Weights of a small GPT-style language model, trained from scratch on English Wikipedia.
Training: a variant of Muon for these matrices, 1029M tokens.
MLP neurons of a small language model. Each row is named by its layer, matrix (up: input weights) and neuron, and shows model dimensions 720-975. Each number is 500 + 40 x the weight over its row's rms, rounded and kept within 0 to 999. Numbers have three digits each.
After each neuron's rows, "fires on" lists the tokens most often at its 100 highest values on Wikipedia text that the model never trained on; "fires after" lists the tokens most often just before its 100 highest values on Wikipedia text that the model never trained on. A number after a token or word is its count.

L9.up3784:483466502534445551524507556462504548480561507495448538477478493595528488474564520477516441527509519438502442551491472439533478516556506486481504422490491498512449431465533524480513426484557517529505495567455514550521469427512552547532426548455521448542449468507502468487484481457518523489519510494519520516489520425539446491578495557574469578558463548458497474543531526557548488541482477491492414533483483567519537469472538543558507528508500467530601527567513511512577555525509503502489440514537525470482507506474477563448528477450480491492564455519487521497501523546503487552460544518440536487515460448558434463525575493504501500498512523473524447472549488477502538496476454592450533575452475458474587565537487560504452479531536542458557513452544509490487462519494459
fires on: "200" 19, "| " 19, "201" 15, "199" 13, "197" 7, "–" 6
fires after: "| " 23, "- " 19, "\n" 17, "(" 7, "8" 5

L9.up50:528498533625544487442491488494530550524593522454574506550548498520497471528497447491564521510472517449599433484512491477494507489497462535500562463521516509473506582532510478466570473570557444493507458498519519506502487553519464493499531487583517477520459441435475505547475480473493501578515518575482478468502481480508494455450440503492445482514490470481459449509566530456498479524532495506474515465501485577499576462518514491498540519514489475504535526449534536464537549518541494503527527506537441537605498578459500529459531448506437511539532480567492526475523491543534504535459508447475469469430491544513518479520505485525572521492444421537456466495436490506473495458489465468510435478518576566550492474557581593518455507482585488539442541463533539440458513554506567
fires on: "March " 13, "June " 12, "October " 11, "January " 8, "July " 7, "February " 7
fires after: "on " 33, "On " 25, "| " 12, "the " 9, "of " 5

L9.up3093:485553502521484494467526454518526479571563518476517423551456468485503530577433457558491504513482531590477502471515487473527513557490501453456522506457490480492450512505492544513560449430524452494537463477510520546451470503458447502468536473531444521534523481512465549560451501505510536459499455467491505520503503489468500519442485518530561540593530474447583451507564605509433477497458463534494541482527467589532524458551543518450541527501523455577532482497485499485506525483467506539498545531548477404578485523551465500581468514521528500511476555505541491530479549551502520565489517469463510481532512523509509544554474464526466550461540495483502448574467443483524547534452548545487511520480428470549492546458485534504494434527559532569518496514517480439414569536556535
fires on: "\n" 75, ") " 18
fires after: "|" 49, "|---|---|---|---|---|---|" 6, "|---|---|" 5

L9.up3031:492514507486530430476516543514524472500485453457482482524550477536530526540490534533503584595470506481460491449483428543503536519513463527494512505525443462523435446558544506511504464504567501520531515520473487479522538491494525522454505550518451496537395491474612599501523475537499521485493497450519493460489436459512496510524499478496494466477479531482535544561519499493473542508510501512443454507491535532513541480520506502517527458479400521438438504552514490453514574487524535459478501554423502462533526451446472511514518518524446434530508518489592503459528384466432536521427465514567486426423480583472467490501465493462510437471526527575463493476478458545506491499512514562535470444498383461506452531498498505513485517509512473566527378575484485498533479534560463
fires on: "| " 53, "- " 18, "\"" 13, "—; " 6
fires after: "\n" 49, "—; " 5, ": " 5, ". " 4, "6 " 4

L9.up2355:515545533492595473437483558485558424423518525488476512452549512521519546486493464520448478531512505502466530526440542491533484496544507493495557552488473511580474530512433499492531514492526560543498548493385501472489558411443591489458491516528455454501474492536529503537484499468400441507521572499466465445548569489543531446496547489544517464537553513569537549480502464512491472562559507566513461463542537455526498548589435447439529537541466511479501501448517474381445534529538487488473521512541583486478454479514477501516538563560482489509519501561517467472490485481501432525491516545525473483529458467512504578436527445519509478452507512476493466566489438452486556527502508515588535505507523491423476462504489544437467543461482549479522416556483478454442475529544510
fires on: "|" 71, "|---|---|---|---|" 5, "|---|---|---|---|---|---|---|" 4, "|---|---|---|---|---|" 4, "|---|---|---|---|---|---|" 4
fires after: "\n" 21, " " 20, "±% " 9, "% " 9, "Rating " 5

L9.up3802:417532540582460497431443508418530468494542501494500497495533461544508549463463524550533596485394544504517481515505542521519531528438473445466480604544485518514450486462510461529519471535505482478459501483491463478453492583502482493446525485504513519421477487514564542495478473494494475471563512520508487472476458566499477519566561411577594585569592506535543449504466538490457543410462488535443457527535477507536473506460492448547495507457527506488491504472430532467510396480531498534502466458554487503523522457459558590540480533481518526459510530457532448450489545512502523589491488455576512517532579507524521577503556537501528490493489500452469437503407540515489496561508542544510513541437445485515527529461402513510527471478483449495549509537552457451564546504497566
fires on: "\n" 65, " " 35
fires after: "| " 35, "|" 20, "|---|---|---|---|---|---|" 10, "|---|---|---|---|" 9, "|---|---|---|---|---|" 8, "scores" 5

L9.up882:484492351460501510484546532397489474472478509506524583487509470479487431534474478473436516529516540514475522491514514494520482461427528457541520544443575504458479461508499507473504504471512559450555483416517425472526481535509532507479502521553534545541499547434449480517517459492489499520516459472484535493470464553506515536453485455473459499508501516489513536458475571546474497486495475623495521502524527503484495527502496485526518477548455489489482489517472499516486501527506536475488415551496505533423478511487443577527502460493497511509517467579506449496510596480501478520487517483479529569544490549567554501492533491488539421496517607516504555456425581493518507428551501512455531487532523447525486473467568484467483491535561463484564466515464541474493478491532479
fires on: "- " 51, "| " 11, "= " 4
fires after: "\n" 56, "\n\n" 10, "- " 6

L9.up1666:490477469470518528494472453492510481538513529538500479466469536502543464491499458480437517525517486419489458525536517469447546518465471512471517542513526521428549446430505497505522453511564494549478541520472494556562497491466492462472510488524560511558511428513519457477472498553524518565508529384490568470525572491532444556485416435541477515508483540448511492552543521461491473498460543563463500474498538508511427466584529452470481492525509480554498475470556505519482498517491528482548451468539472481478509478470515472495505457485489524415448458519500531481519562518470553434438562526504479526574492551466458389538523559453478545490547470466458553507490528487562440484417535560518520558508514624473597416472448594529545473489514521454520486566423576442436486453506443
fires on: "| " 38, "200" 12, "201" 7, "\n" 6
fires after: "\n" 32, "| " 16, "- " 13, "Win " 5

L9.up1737:464512426509480477438562459437534483459492491512469497490497490429500527508452433476487436530544451488490542496500476461517518534472529481484516565474466436507453468525511567554552485455497571392560477481504456514621506565507540539498459529507512492528454550476464429486500457503530523510451476521464564514579472566476521519419499457484479455526554519473502483491481558536574474525517513558479479528531576437483505466504474487516539513586510432552512583563483522483550508488523505470445434529476560548459524541463443538435516456462490488516546492504537456450493491527553557548596497486534491528523477535541536480514530496499560474411500555597569540491493546462536546467529514505508529481496460457451519466486575509490449483503500509524488521469450528502517391566458427
fires on: "- " 44, "| " 12, "(" 8, "\"" 6, ", " 5, "\n" 4
fires after: "\n" 49, "- " 7, "(" 6, "ine" 4

L9.up2787:516536534439622473516489501520501524485484463486561441489524539452449422539582467558525560508464531473540527508506488468530514439431511506543468496473457494479467530544549515572478494523469426478541507513489498458501484463501483538532518504470514558467472476490501460546465617465570511526450514527520487535455512492483491483497480515518511453497611550482449511506521534543462578551444471419475495481457490417540565508490506569515463542531412486606462530540472518458504462462477511477465455513505500513492512454465507476553534484522504484528492495470464491528497459570536477472497491468498460522455503506485548448505439500449546531579530571482433542495440473435560512522514477536592562513509416569530509563515509526540535462515498495518542531548501526549419523441468538
fires on: "0" 25, "1" 8, "2" 7, "4" 7, "8" 5, "Apps" 4
fires after: "; " 50, ": " 11, "199" 6, "| " 6, "." 6

L9.up3595:550462435449452507528478527544434510575477457437506472535465500427485454492506508531515513519508561534584467462490511495523459469489479530554509486520419384503511497567537505487443520519527528529445504575510521525491450467459572484494499525416435492622374522517553549531512415552517464490474464602501524518511473464551492537492481560572558539533455525468520502477449416446488593504460583503431519494475510553500536520429511494517491526487551528508427480486480509465550518622509518529502495486546438472501492523450520527504498508501561471527535509506449485525500460409437488430486587484432530557485541514525505481484476461482516480439507584528597482427551474493483514473495485427547494493474500510487533472516532521520469492494590498537522506500469495468488510480466466
fires on: "| " 67, "s " 9, "film " 4
fires after: "\n" 36, "'" 9, "6 " 5, "3 " 5, "8 " 4, "7 " 4

L9.up1639:544379471541502577579497430499536515542492495443455499496566449569552541528570477485482490494501509440631518550489501517465426493417567563471469460502482520472433512522504525516580448591579491560528516507459463538523546454532493490567461567453502499452431470504490477502440515416536550464456455536588530487538515503514469504501504436526505593513541540487467545518474444474492528499508565495504454523459474503443436522499543575559543489553530512537522492600511524464477525384537495448496517476515498451440514486513529484455505484502567561512522548516511454520502521514565474581466529507461558580435504433527435460449587537500535442523447445539515530555498520496549444498498489537457536440559485523508490488512497500527522455507498596498503495458519533497537497553618491
fires on: "200" 20, "201" 16, "199" 13, "| " 11, "198" 6
fires after: "| " 25, "- " 16, "\n" 9, "(" 8, ", " 6, "–" 6

L9.up3630:527524473454475527503511475526534552599402435463521492457558536431513461504555501456524517602436472489460529459551479455488505574430560448483490472514512481520513503502503533445547522494540500592520454487450500527579515577450466505523499435563568538520545449468510497498481507555508440463438532502515512454519460506456462524452529529554424485466503520508518476533503347484485493511485526495429436528542570505456434506512505486500486536472454517524512461533514574588543520399499448544512461498543434533544479503487474548497481451500588501451464421489447498480475480445529497542475476549548534531471487482544427464498507517429500496506542444563489531575468472492485415537501466415513494503453538551546545564450535577475465482506522544441504461641495536501515567516458453
fires on: "| " 30, "–" 10, "201" 10, "200" 9, "Set " 8, "\n" 6
fires after: "\n" 21, "| " 21, "- " 14, "1 " 7, "1" 4, "3" 4

L9.up353:476462459536492508519509570499501475527523480458489506489497442462526467515585522509558535514509437506531458504492517580491561510465546468541524512558480503468495523573506513492536466486492468501505481531482497563434463454445477485519536459545539455496548458447537429466426430498522486472499532508513462529490535543497494499488490473458460507479581474542506507477518470515494516382589510531573531516475481510478558554475489520470471463537564523426529488474491487529592567530542486566480506604496452520560468561500475537475562566425430462551426562530519501448484517456488471562416512509486451460476519541478502469473526526505466482459463495453554518551478499469467530560397582495536465469509465483555435561495527529474439459428513457487498474501533551543457569536547505
fires on: " " 63, "– " 6
fires after: "| " 75

L9.up2215:469526493502496474537513503442464499483552501531465552524500477451578503500518517559528515585516483409502528523541464461555498481458469531478497523512494458507477473569490558569424464444531515558488504525459554481526438450515544528458587467471471446544446428425493520462520491425438553484505446510508439474446496504486509489497453507532542539526494429541512481496501469439540419534437455547533472487511541427464425505499439504451453460539440515499466500508504482529464501498529485481550458565517467483533518523485552454437452465452457485559491482469541540471551530530502516486497527526506547469514483522514452540462501507461514488409542521435573505500457469482531522549473508502525470492490485443481486554468476431510500570456503596449481526539558446503515459512461510
fires on: "199" 17, "195" 16, "196" 11, "–" 9, "198" 9, "200" 7
fires after: "born " 26, "| " 12, "in " 9, "5" 8, "\n" 7, "–" 7

L9.up1203:543497465490499489483438497513435523512583505527460493566602505490608439490539504442481446516450467504487489547544537492501502480550555482522551392490505593501504563518486546545514506560487512553481484540452537540517504509526477441496508493528552506496454444548528396475387525407546463413478494489410534527485484483600550499466419527602474557469470440470516495464515476433503455520436491495515487528482465555488440488492511538499480501525482476485525478529481581461537530518580532479513525479493445480441531549469526559491491482457433516485545451523531493516494482486440538556449550510503492539551467504497410505513487495485488525532488517486482480484571492536540518481510486500502491548467478511559480590473467502515535407525478470546452454415501522508480448543489492
fires on: "| " 20, "–" 16, "200" 14, "199" 13, "201" 11
fires after: "\n" 20, "| " 20, "- " 17, "(" 8, "7" 7, "6" 7

L9.up1510:549511519473515549520514506502475518462548499429509530473494475568499488476484512522459544516550524534499522518539452529536577473485503491520523432447488498448539527513511555551483549513417481481470496494536526474515533575507436475557507565567481542459524474489489567460528422505533454510558476463545440543536500479452534516456482561470484501506446502431507604521513551527462505460541605530541507525519596559570523473423380476395501493514532514420484528416468509521466483537414516499477512484511457480470430443480530460522506542475505503506495477498491511468595491487552554581441548548471474440540484545489452477494556500492471497514471548473488525455465429480566470436402463588422486481406497483505517521522387479512470525443505498484568507408530524434512468470429487
fires on: " " 79, "Chevrolet " 10, "Ford " 4
fires after: "| " 93

L9.up636:479551494480550480485504403478465474554529493506478574563481511493469511412489540591511451566535487514542578452444528512435464541407504541439472461528570432483468507556442461465493488484520479491533534556497455405489505513517443503424508507465532467538492528473545485539492507508453585547534469450479457498472533478450571483516539512566450526483472483544487446466526535472449553489516537467473498503561464582470422502501511583514576503552545472537474516475364578396439480467496561454553524545513530512488496550467467484455476512467483535392506484477484586517496519433553496439463493541493442464515466525410552539484497465474439499487512468519478517545526523488464487549470527488525568455494496548456539498520510457461522550531439527480490541520506489450486460537477484
fires on: "- " 52, "| " 14, ", " 12, "\n" 8
fires after: "\n" 54

L9.up3375:467497434527394550513487513481517457500516437556511539521563551581515485422512502452511492483515488509448531539525441462536532575519528484513543506455516498538531494499504462499432494398482497505491501423566464509578445511533505466545489490473460497506482410538546510500552457464470477543476527508481490533541513460490570489454465514549444486602510515523497515461612615502562489476494460532526431471489450454439497517510533512479456538531489480479499506431456530491499524433527524470533576503515501417486517557517571518613474490462491547456512589443423469401493544547440483515521457536404569483450456544497553403482558446535493495536452471500505446502464455535404474540533473567525463475571493448541564474460484514482490504508524506507592416564554512510514584489549524
fires on: "\n" 37, "\n\n" 35, "| " 4
fires after: "===" 68

L9.up1841:430542433496448574515512487470537450443420487473509529559437511507477473546468510440540581516521546452547507519557567554529523458501536558511512529499455406526523564555405507441526515457548482500579422513468498515471501500562498499543535480524504513513487568554464520518540533434519515483549518539462540499501489465505473450494477477532470537511569508570555541548552441526491536527477511482474479613420501451450510564590479461562425548484585483443485560532489497431470506438489475529490478482508517518405473538574476463510505479507526460510530530455482490452478449518516545494562483502495465517392483497519483529451555516445482484512457591421454481493403501502454527504515524472507538477505536552522587464539492493418442500487511516430485575516513515500501528523523486
fires on: "1" 12, "2" 11, "s" 9, "5" 9, "3" 7, "0" 7
fires after: "(" 32, "198" 10, "200" 9, "/" 7, "199" 5, "196" 5

L9.up825:465571555633465540527527530462477421533489451502443501523529484493523465469506453460476528469540502499472534530468540489474522516428552516509525494498493420466468560535514582487485492522575498551465456489542497457565498506580480453535516445500479520546480577443535511490451457518533513504504428561458468506526486488529463531533554496472501475521547532458598534553483463489410513471484518445496503561499517528460511482456454548494567527547547466521561510451457439452540521467546450488509479523503516539513415485492542477517426432494449459545498550426510517513429655464528470514577468482535540495463466487481501476510500497459463480532590424486512538490438508531483519521422553548534448514511435464429441469485517440486504476514467552497511473464459472460456492444457504
fires on: "\n" 37, " " 16, ". " 5, "7 " 5
fires after: "| " 33, "|---|---|---|---|" 9, "|---|---|---|---|---|---|" 7, "|---|---|" 5

L9.up1074:447503536538488460450485569498563521441486532487520489497509510510463497550558447563528535463445573416627539491522495474472538460577540479505547528503527502504479508476451495475521543518472471472483503539497503548532455458516502497490571520476477503486405531498465521493556509434558554536468458532467569553523457518533470563526510499570485483512472503587523524505515532582529504521448517498438507485495475411489525468462512498576493446510471501535449513466463531473616455489431478457555490489506572491469474411518469490475566542506434465488472483516389542509501426531539518449552451538498473404451496482441524513491559492506506505583523553590534456503504434496573536452503479481457491578558442514462512472463578535501571495507520503483534480535451521479487516440529559
fires on: "1" 14, "4" 14, "0" 11, "3" 7, "2" 5, "5" 5
fires after: "; " 45, "." 10, "199" 8, "200" 5

L9.up293:500490504520512483497479475471487548530533458469501491507485513446548455498477507527525527534461497568492535479469483516567533472504521483459481510523507513516504511412548515458430474526433498526509502522495485522519537494499447501494562439610429478498492490449498492462472543505482539491503514500530586481490531610383422499464488476521471473436499492491553492529540484586496526501415570506541497475540554437473490534491422492510542484554534549443438519523572497480532494484566449451464445486524467483533530506499513524492500506494552552526533437487505494485501479549498495447502442570471591554582558488429466501520515500448539481492484483559437515545521437490502438462510451506542519514469485462475505524452483444555549431464508497503491400476470452547516505576505515
fires on: "| " 31, "201" 11, "–" 9, "200" 9, "199" 4, "202" 4
fires after: "\n" 26, "| " 17, "- " 14, "5" 7, "5 " 5

L9.up3354:468513532537503525496449456482498510561474503527484500444511495497453536495551455490546501500427551559507445500434479548455499506505528501457535541543425511462459478556480508501478475504561379558520544475508485590555475521474487441505549504418505532494461481490508557542478486593557510493493476442476512436512510547513498524618539493518501518590543525538510502500495435466529490484431490509524483514552500504471503531545472560541487547501653503553463530495481527498478431513487516462471505452587496511558536494519541471509521540493471506474575450484451443513441528535467504489500473465530483443382515550549537567534507439536399469474585523551475494453485510508524488518514535554512494474510499498517469471463468481438519452532435496511491445543435444519537496548456440
fires on: "\n" 73, ": " 5, "blue" 4
fires after: "|" 68

L9.up1864:525589487505540470492448518516476431482507368545492449448479438542480428553531497550548480528497449569499453540537524503486436491452441600472560543476485521519449531514534498486547504527502506517548479447515487551536535483435499554561559507472445544471523515572484510538465431472510534459573505498443514519555525542460454464532465443454460512512540565510534482521461520511481496464480434455471432531496524516478541536485494509536522458432531497517466497482576479418591470501493468492514541445509483557570505565480471545552474592566462441450497458424490479544475462453567489524578499399491498530512486519514526449533581418507480401496513523533498452512549510533566454500487489539551526518480399426527532460502461513514517502493451515529474510476520518451432445548493557
fires on: "\n" 70, " " 6
fires after: "|" 45, "| " 14, "|---|---|---|---|" 8, "|---|---|---|---|---|" 5

L9.up2581:469485459482557432489564469487608506546526558501510579532475498482542546505512461489516524565522536552466472528470477520526527456464477570469515496523541563500534448573472508504551552559478474478509547483575549475553474576432496564544460488524471507515481513415485517555494486582511503516477513509524575530558458565506507522556521546506551476496419484533591495473473539541546448507532458442428456547485472498465520505530520547510518527577516450551471436555540451516584520492450501509499564610503522519504483466408541536425533520453533582499493535489465468565545552476550435488501543498493472473476511472486507512451505552557477509620500537556413431457437470535497548523508430506475506510551444492505532490524540464455452398547421515417437560509465537470502493489558475
fires on: "the " 74, "its " 11
fires after: "of " 18, "for " 11, "in " 10, "to " 8, "and " 7, "with " 5

L9.up3443:472524499546455527530506477410533565499495460538507499479575456589557456515486480473495552526426500481544495482512565512494518510464523528462465528543496443478465522450480501552584481433512479475513486460524522528507483441486478520535451559452455514539478478513501471514534511449527538524446518559512551483568482507530534489532473541579546530467526486584474592507495479471539558502469502523515508503466526430509435499563432498593556530475443500560499498544473497431515450456435443471465411458510502473460475506550510478500539540501432520497487562570465491603478412482543493482502525486498463461499485499496453540445473532511488491495525535517539547477495497492557513468409515485573429539491447464467496503493562496513456476431562457569563488519494554456472491517473537
fires on: "1" 14, "2" 12, "0" 11, "3" 10, "4" 8, "ax" 4
fires after: "200" 16, "198" 10, "201" 10, "197" 9, "\n" 7, "202" 6

L9.up3780:517484447417487412530409476527517536529497537375482484491514477500495482513501474548520552477416529429534466514471495511484559488487538531520548535558460489481536520543475537576510483421479451464476456454482530486524500533440418476500453504531515438493543524452471494516473512439460503445512497513526481518454491495452478479406506481496534471452596559500522430483490494534447530550551480519444529519471555480506506509484561506527484484474507524515459508522506510507531491479507536513463482532481562548490445532517454538475475555513406394521552523535487451487489463501455535485473538483464504449450455452532447531499562493412513507559502543505563463497421412446523488479470549515569499495444456562502572505535562533484466602437498528474581535481500545473448552460460519
fires on: " " 57, "Ret " 10, "18 " 4
fires after: "| " 100

L9.up156:491479476524516531547445455455533508459521512472536562527529385449454476542438446500511508437511526505563516470496523523481508485463524506527494500529553488467568487490498504498555450478470526561391547560444454525494535441513493531485512537517476398491463477454493482517509578462539553544600541459486533529378525510508432496527433483524483480475532467514490501527562511529564585486491458472572465526441493494550542542436601454558492389442564518530558498386502452453567536397525503467439506524409544441519492515494555535520474524578555464455555545510502527550439590500518590475493510498474478514459458523524491561579506525605491513471552499447424510528548490420505490590468562474463544588475526496553554464463475467522524545525491502432481540523496531490490474501550447
fires on: "| " 34, "200" 13, "–" 10, "Set " 8, "201" 5
fires after: "\n" 26, "| " 23, "- " 12

L9.up1907:536528455491456521411434472461518517534455414484461444522557502471565465542486445521545457513433484506459508492548497490491522549494522524411532527556461517544460543490515567473489450550508565513546479547481495493514546593548469498568544493581468404473536465512489492517502473433525395428544509517537496530433457430485455519552465529532423465512483565572533481566507424528505493494453530483553429453500502540505464494518512480555541495511562517494550502477516481619570559500442499435478499457506474517510567483482491466549485487501491501457489457426475490546495504517482492423537481484506528541545511533451414519555512545425541556501464508549539515492553452574511451521515543429498521527477486427486514544454438460510508523548495465481467468496485547464525564538494522
fires on: "| " 39, "–" 14, "201" 10, "200" 5
fires after: "\n" 30, "| " 15, "- " 10, "3" 9, "3 " 8, "–" 6

L9.up2668:494447433441501467516547427520552383521508565519503483440460532527466429550512524538534479486463451475460521473523547482449453435483464500544514472531459564480445476547532586524577500458481434518460524481463537496504441459483548478486506510493514473506508481470461501447483535537593466535557544522509495553480539542479477491486575579546406553476537523475480524569535477537530517555545495500496547503478535511453479510515498488570451475501540529481567532519554552548497560503485480498492413497482542486524442498439494536492517526498535562437444521433481515522503471475523497535513577482464514524456518486455543422490507414406490447531481469516506518481516583488515491528526448548503519485439535481505454567553541472535476501541509495454422539481498460570459492529539512
fires on: "the " 65, "of " 20, "and " 6
fires after: "of " 21, "one " 20, "was " 10, "is " 6, ", " 6, "became " 4

L9.up3189:461481515547524540484455528497514450552525609530517550432547412457554569436494490480463497518502543527469458487554474546543519500520551459533558558509482526387517469497520486485469474482493501484525528521490441531445424501530488494530505469416458525563480520501511493524558472474445542540494556550503500506546584504494437530498494515561514518461441445483533524433533460462472429477499456538509399484500554470467468464481483493494493446492473478468525464505488478598571521482551392484533468554569477400423486495532502435498513453526441553490566454470429526456527509483568450386515439539466399512498489490496501616432471386552500462488510442482506490501480477491541529559521479472535465498483506481506532491523561512501482534531493468509506550497542504449573662481615542
fires on: "200" 32, "201" 30, "199" 7, "has " 6, "had " 4, "202" 4
fires after: "| " 43, "in " 10, "the " 4

L9.up3285:441506468513442491509590461423529494507478494509502493494473517496456484440499488533506411534505473545504526445493503451430533501442500508465494476514533514508495485487517447431478554428540478502471488450460518462509491490477482528506529521454561497512439499502484492484426475528552523488451465534496576540483499514537524508514558519418497466497464509510478448428504492580449525436499560570470474471588517514535500534501507494468548519502524489496534523544383510504556484485495567452515462583447526482536429493499435515455528455487542562460537486508490500501449519478494608511505472529497496486489520526548566478562575474424456515488595524529483555488557539514499503542510484465517480494510512485428524495519522458467533514518501510467532502519542495397495465515481493
fires on: "- " 60, "| " 15, "\n" 8, ", " 6
fires after: "\n" 72, "\n\n" 4

L9.up2875:453449493457496470433510494531479489522501537438465473520482492459545511558558438526437582457469566497589507445515511548508523460511534545508446576527433437483476511511398447577496517537508556486512467466420493480486539502494465529538492515547554493568521502468488504464554543466560460518514480489495525484475498504444471486550508559544426522463486463483498478548471460549469479508496432489484488461439507512529517529552477455602475515415470485524458532512423502393528498519492575468499456513490482511454467558556462468416528513436535545501497518502545440449519582524483436496526443394517501443457489494496523571470466501436435514477507598444566552465411526555551529423515548461440411483521554487481478456485525502532522521493558530501529488507463519487464540540474495
fires on: ")" 23, "3" 8, "4" 8, "1" 8, "0" 7
fires after: "(" 17, "197" 10, "0" 8, "199" 8, "201" 5, "2" 5

L9.up1915:546542487543533499513435470460434560479521552550457499515498549507485487462423508508505543459599523490446522507523503542428503491499562512518466538448391544487535494488452525573534534526492465496476544482543492535507464512479419475486482474489518484477528545489487524462560499445510512515499465506505497551473508521505548519410446510475557538541520475506520491466570519532482521499579490538446507533505563496542502534504468535503555489568553549524503507544470501477473435502565516509550447495561491504540486572472481490444509473448501455539527505493504576499490480618446560533481550452469504451491505487522540509530433506463459510566511552431481500532497509459482552435464439417516536477517497539525545557500530501557520472486567470529553442443490520489496448518430529
fires on: " " 38, "a " 17, "was " 6, "one " 5, "be " 5, "an " 4
fires after: "| " 39, "was " 13, "\"" 4

L9.up2132:452548445509456509553572478532555500486507436499579566564585581553480408455532511511493471528510513499457508570502507490507512482553505525455513514486560492489570531487489486487501524447499420430516560503520563494559511500530497446496518511512502550540452411523524548499531454513530468509480498532490554582565566518498543475516521556546444447597503532550529466531486566469553516502456498509501448548481488508469483501506441571469511503583516487535489536512455554483477501512560514542490569522482515432511554444430543487538464413445506556470531535445430495417487507554414515466517527458455522545472490562499491442514551499487489498559431528482457482537528454596464494476511449503549526468501419468523533495417563449496494530487541423571482483454598449418472534514495553
fires on: "\n\n" 53, "\n" 30
fires after: "===" 80

L9.up2754:542455470516515545480479506487490477522539529446458514531578481506530490637531490540521538547470448490388528597411480547530473503511520485428565518526535470505461471431507509578468446620515586493561481458507472533487484482475492479465505511507518456552489478524509493481497523450486489509520480504449448490483555471515542451534546496575463426437504524573498438491481475495511456566511415519503459469488504522474550529550575414595496528500442507535476548468483486478392471455457490458503534505542529499542442505460590491538548486513478489544523567474500467416455527509572579494482484425511465427503528529404462591431542569510496525462517497493518514495446522430538508500452561560557499499466447485489537495483555555510471505499458480474512484531466515539468446425430558
fires on: "|" 19, "|---|---|---|---|---|---|" 16, "|---|---|---|---|" 10, "|---|---|---|---|---|" 8, "|---|---|" 5, "scores" 5
fires after: "\n" 59, " " 6, "Review " 5

L9.up3766:461550451507470513493490511479504595449493544507480499520446561482522481505527520607521489534513455499508489511524472506510503516501506524479474443479475435569592510411554483454503464491450459476530485491531527572416507492542428496508470550486430487486531474538527476530509497553490530519483539449585445528590527567529471455454507535489476481553518495553562487508511480484470500463424510506526445431473486498450521533508476510525482472549597533520470541442516497543443474426504466549478509535570502469556500530490457481482446503533464404426467580485509547489540451479471526495476500426547503524512511567524452544486464399487478580495527536579486395439516499508522498492542507525476433551556455515545484553491596428550517503457468458517510511517470513502481548455510542
fires on: "\n" 63, "| " 19, "at " 7
fires after: "|" 63, ". " 8, "| " 7, "pm " 6, "States " 5